Weights of a small transformer language model: no biases in attention or MLP.
MLP neurons of a small language model. Each row is named by its layer, matrix (up: input weights) and neuron, and shows model dimensions 128-223. Each number is 50 + 12 x the weight over its row's rms, rounded and kept within 0 to 99.
Before each neuron's rows, "fires after" lists the tokens most often just before its 100 highest values on Wikipedia text that the model never trained on; "fires on" lists the tokens most often at its 100 highest values on Wikipedia text that the model never trained on.

fires after: "\n\n", "\n", ". "
fires on: "In ", "On ", "This ", "He ", "an ", "this "
L5.up1800:58 68 59 39 37 61 47 65 46 55 42 55 59 43 55 59 37 48 44 43 33 55 72 41 70 50 32 59 63 53 50 47 47 56 52 69 59 46 45 78 35 45 42 39 62 31 42 37 45 56 31 39 51 49 67 54 54 36 49 72 52 51 45 31 44 51 68 45 33 29 50 53 35 63 53 49 47 66 61 63 53 56 34 65 65 72 28 50 42 47 66 52 50 57 55 45

fires after: "and ", "the "
fires on: "the ", "other ", "others"
L5.up1695:46 35 34 33 38 78 57 38 49 48 43 57 76 53 48 34 39 46 56 40 45 58 81 56 59 35 43 59 58 62 61 54 49 49 29 48 61 53 37 44 41 44 46 61 36 58 38 36 30 52 63 55 43 53 76 59 21 57 62 68 51 43 64 25 31 38 63 53 47 39 61 57 40 47 35 43 41 60 59 35 39 52 47 51 64 63 50 43 73 56 55 36 61 39 51 56

fires after: "| ", ".", "/ "
fires on: "0 ", "– ", "9 ", "2 ", "7 ", "8 "
L10.up804:55 32 65 36 63 56 48 31 44 35 44 28 45 41 31 64 72 47 40 37 64 39 70 49 64 55 36 71 41 55 63 41 46 41 43 37 37 61 63 43 44 22 62 71 63 72 59 57 46 57 54 46 29 44 49 57 48 49 58 60 56 59 67 25 43 44 79 47 53 50 59 30 68 50 54 55 36 44 51 41 70 64 51 43 44 73 52 75 46 46 23 58 52 48 45 54

fires after: "and ", "/ ", "| ", "or "
fires on: "(", "in ", "to ", "as ", "on "
L5.up1123:37 56 60 41 55 31 42 33 47 50 53 62 66 50 47 46 49 22 44 44 45 75 43 37 50 47 55 67 39 62 51 47 45 39 30 37 72 46 45 50 28 54 48 32 68 42 19 63 52 54 62 29 49 46 70 48 50 41 19 46 45 53 47 34 45 50 49 62 50 43 46 49 58 51 66 49 52 49 69 37 39 44 57 61 35 36 56 48 50 47 49 36 65 51 71 48

fires after: "| ", "4 ", "1 "
fires on: "| ", "3 ", "0 ", "2 ", "1 ", "4 "
L5.up1370:48 50 43 36 67 90 51 24 48 46 66 35 44 43 62 50 54 31 56 39 46 49 47 45 45 36 58 54 24 79 51 35 56 50 31 38 34 42 40 56 44 46 48 71 42 52 47 61 61 57 54 43 39 36 48 53 46 50 55 48 41 52 35 44 54 40 45 55 70 32 59 44 54 50 12 41 42 43 47 53 50 33 45 55 55 55 56 48 53 44 51 50 42 45 35 54

fires after: "'", "of ", "one ", "was ", "is ", "as "
fires on: "is ", "the ", "\"", "s ", "of ", "as "
L10.up1057:74 42 39 64 29 61 54 59 43 53 44 51 62 56 50 56 32 55 40 53 43 34 69 40 80 63 62 62 51 45 44 50 67 33 37 36 67 57 47 75 44 57 54 71 57 70 49 64 58 51 60 57 46 43 59 56 31 34 39 77 44 57 70 44 64 45 65 52 40 31 49 35 52 61 38 42 55 44 49 31 38 36 39 61 47 56 47 62 31 52 40 31 19 41 50 43

fires after: "0", "5", "9", "4", "8", "2"
fires on: ", ", ".", "B", "s ", "s"
L5.up1704:57 71 51 37 59 65 37 61 72 45 48 53 52 53 54 42 55 39 35 47 49 41 50 31 70 64 52 51 52 68 57 51 56 38 31 66 62 44 36 51 21 53 39 54 55 51 50 61 50 55 34 53 36 46 47 46 44 34 61 50 52 39 40 63 58 49 58 27 69 34 61 52 32 66 24 41 25 44 70 34 56 61 43 61 47 63 45 50 43 54 38 33 62 49 71 59

fires after: "| "
fires on: "0 ", "4 ", "6 ", "| ", "7 ", "to "
L10.up208:59 48 60 51 30 40 46 36 55 46 48 39 45 44 44 65 57 47 50 46 52 53 47 31 57 39 57 48 52 61 49 18 31 38 30 45 41 41 74 70 26 46 38 54 48 39 25 55 56 61 42 27 38 51 63 61 36 56 27 72 53 52 57 38 56 48 49 41 55 48 57 38 63 49 30 51 48 42 31 48 36 49 60 55 47 58 51 66 61 73 49 75 48 52 49 33

fires after: "\n", "| ", "C"
fires on: "| ", "201", "200", "\n", "; ", "–"
L10.up381:37 75 36 51 51 41 44 53 18 56 53 39 55 45 59 43 57 52 51 46 34 52 40 54 50 55 25 49 70 59 57 51 26 25 44 22 46 55 52 66 46 54 39 62 38 42 44 54 69 52 45 34 62 40 49 41 67 47 61 85 42 41 40 72 49 45 57 26 41 53 38 58 52 61 44 38 39 59 62 61 37 67 51 51 46 40 52 71 44 35 57 48 46 45 57 67

fires after: "|", ". ", "\n\n", "\n"
fires on: "\n\n", "\n", "It ", "|---|---|---|---", "There "
L5.up912:55 50 50 58 34 64 25 57 43 66 47 65 38 47 56 63 63 34 30 47 40 54 51 60 47 65 42 69 49 57 40 51 38 35 30 58 63 59 69 43 25 37 24 73 55 41 45 60 70 39 45 33 38 35 63 52 71 23 66 56 69 52 27 25 52 43 50 47 40 39 55 76 38 62 39 37 56 67 48 64 37 44 26 58 62 52 50 48 55 66 78 45 55 40 59 52

fires after: "one ", "member ", "part ", "members ", "chairman "
fires on: "of "
L5.up575:57 55 54 37 33 43 47 63 37 41 74 83 51 39 47 65 54 17 29 52 56 41 79 45 79 50 61 56 34 54 52 41 34 46 36 57 48 40 75 47 59 33 43 48 60 64 93 52 26 45 40 76 56 45 45 63 28 50 58 66 54 43 62 37 59 44 29 49 44 44 77 29 59 46 66 41 27 48 44 66 60 38 46 55 32 54 42 42 30 46 52 72 40 48 45 67

fires after: "is ", "=", ") ", "was "
fires on: "a ", "\n\n", "is ", "an ", "was ", "-"
L10.up1331:57 37 74 53 53 34 54 44 57 57 50 36 34 50 54 38 63 52 67 56 47 41 61 33 44 46 40 56 29 54 38 62 66 46 45 45 55 33 39 64 58 69 71 45 51 38 48 60 61 65 57 51 23 55 50 55 50 53 30 64 72 48 48 58 57 41 56 42 48 65 43 39 40 67 45 63 46 31 65 66 46 38 64 77 48 58 32 83 41 53 37 41 44 26 51 51

fires after: "- ", "\n", "By ", "ville", "3"
fires on: ", ", "| ", "• ", "By ", "- ", "–"
L10.up1965:50 57 65 43 42 53 41 51 50 64 64 39 61 59 44 34 55 54 42 47 35 55 61 47 72 44 47 35 54 83 48 52 52 51 26 43 50 49 68 44 54 45 41 45 30 59 46 45 41 49 49 63 37 62 52 64 73 64 43 50 41 46 53 74 24 35 57 47 25 42 59 46 71 45 46 62 35 65 48 57 37 63 40 53 44 59 65 55 47 18 68 55 66 61 52 45

fires after: "\n", "| ", "In "
fires on: "- ", ": ", "$", "200"
L5.up1290:47 42 48 56 53 73 57 48 59 41 65 38 40 39 60 45 28 66 34 46 47 46 33 50 51 38 58 43 31 47 34 41 46 58 50 55 68 38 38 58 27 42 59 50 62 31 31 44 59 48 49 29 53 46 70 64 58 29 70 53 47 51 59 60 43 66 76 56 39 32 42 53 60 55 30 37 37 42 63 58 63 44 55 40 65 59 56 68 51 63 59 58 59 54 77 88

fires after: "and ", "or ", ", ", "in "
fires on: "the ", "or ", "to ", "also "
L5.up1164:30 51 46 43 41 38 46 29 22 48 53 62 63 45 51 43 45 50 62 46 45 52 51 73 68 42 69 72 49 55 45 56 41 40 33 41 63 47 49 48 47 60 37 53 65 55 39 56 37 53 62 57 29 66 57 63 59 62 30 49 40 43 33 52 35 35 69 58 48 45 64 50 49 50 33 33 21 39 52 65 49 38 40 63 75 63 23 57 68 43 51 49 43 44 44 51

fires after: ", ", "is ", "was "
fires on: "also ", "was ", "located ", "is ", "be ", "are "
L5.up1948:56 37 64 49 40 45 46 58 53 67 58 46 33 46 57 32 56 67 43 69 45 47 71 20 50 49 74 82 35 58 59 21 33 47 41 44 57 45 32 68 29 77 60 64 69 57 56 68 51 44 64 51 58 42 30 67 37 36 53 65 57 66 43 65 62 36 38 27 52 40 68 31 53 50 47 51 76 55 55 33 61 43 51 91 27 62 57 59 65 52 46 33 60 30 45 57

fires after: "\n", ")", "'"
fires on: "- ", "\n\n", "\n  "
L5.up483:58 54 50 37 45 39 40 28 50 40 68 69 43 43 52 38 43 49 43 35 56 31 58 38 56 55 31 39 42 51 49 42 61 53 20 58 47 43 61 49 32 21 48 40 39 67 33 75 27 46 58 43 40 49 39 60 39 84 51 31 45 26 50 26 65 44 50 34 47 50 58 59 27 34 49 17 34 70 44 44 22 41 45 51 43 44 66 36 50 48 53 45 61 47 44 54

fires after: ", ", "\", "
fires on: "which "
L5.up252:71 57 65 41 64 59 42 42 47 44 61 69 58 40 71 23 47 62 57 35 61 41 70 55 51 40 56 81 30 51 41 65 46 51 48 49 30 53 37 59 60 62 30 69 42 59 49 42 42 51 58 47 55 36 47 67 64 58 53 75 45 35 58 40 43 55 63 47 39 51 34 39 22 45 37 50 57 49 73 30 43 36 50 51 38 56 45 19 84 47 43 56 35 43 21 46

fires after: "1", "2", "0", "3", "m"
fires on: "–", ".", ". "
L5.up776:53 53 66 42 51 66 65 46 58 53 64 43 69 57 28 78 37 56 33 49 42 51 45 43 26 65 42 60 54 56 54 45 46 47 52 44 44 57 52 49 53 43 22 61 77 54 57 67 40 52 34 32 50 42 48 58 70 69 21 52 56 65 50 66 31 50 56 30 59 41 74 32 48 73 44 42 31 42 60 38 53 46 36 66 48 75 59 40 58 43 52 67 54 56 61 51

fires after: "\n", "| ", "ver"
fires on: " ", "- ", "| ", "A", "age "
L5.up1005:49 57 65 51 42 76 36 60 60 53 60 56 42 54 63 30 21 54 25 49 49 59 61 46 61 52 44 42 52 60 31 25 60 43 40 63 49 42 65 41 48 31 38 37 65 26 37 58 35 57 42 27 36 33 62 67 37 59 42 63 42 54 51 62 47 45 58 43 40 34 51 63 56 52 46 36 50 71 70 46 55 45 36 59 44 52 62 49 49 64 52 44 68 52 65 47

fires after: ") ", "was ", "is "
fires on: "is ", "a ", "was ", "an "
L5.up464:56 60 46 39 46 63 52 54 52 34 62 78 41 41 55 16 64 46 45 52 55 54 50 56 48 56 44 55 48 61 31 41 62 39 47 46 69 32 44 47 52 41 50 50 53 47 42 64 56 62 46 36 54 31 53 53 48 52 51 65 38 40 47 56 62 48 40 56 38 45 68 41 14 47 57 49 59 41 61 55 57 43 63 74 60 58 46 42 53 30 66 54 44 28 47 53

fires after: "| ", ".", "% ", "/ ", "0 "
fires on: "0 ", "| "
L5.up243:30 35 44 21 33 63 44 31 54 42 63 58 57 33 35 59 38 22 38 39 48 55 72 60 57 60 42 76 50 70 54 45 34 54 44 42 30 26 56 64 50 28 49 52 72 64 54 50 61 59 46 52 39 39 51 69 66 43 20 47 58 54 56 45 48 30 64 45 51 52 53 25 59 52 44 55 37 65 63 45 35 39 52 70 44 80 76 59 57 45 60 54 49 50 55 54

fires after: "one ", "number ", "many ", "series "
fires on: "of "
L5.up1983:44 44 31 44 59 42 32 57 47 59 38 29 44 49 55 66 55 40 78 55 50 67 91 38 18 40 54 59 47 57 46 49 44 53 54 42 57 54 18 39 50 34 34 39 65 59 56 66 43 44 65 55 23 51 52 68 15 51 58 52 51 40 59 28 23 54 82 54 54 48 71 63 46 54 56 47 74 41 59 57 68 37 45 34 69 57 52 31 54 60 55 42 58 46 60 35

fires after: ", ", "\", "
fires on: "which ", "as ", "in ", "to ", "by ", "for "
L5.up1975:63 66 61 59 58 56 44 73 41 36 39 81 43 43 49 18 57 51 65 54 60 61 70 50 49 58 46 50 50 53 51 37 40 62 51 47 45 45 43 47 34 22 37 58 53 31 34 44 53 62 69 21 58 36 57 42 43 60 59 75 30 58 58 45 44 42 68 53 44 50 55 50 48 35 59 36 51 41 87 14 49 64 55 64 43 42 40 39 44 53 42 57 57 37 27 42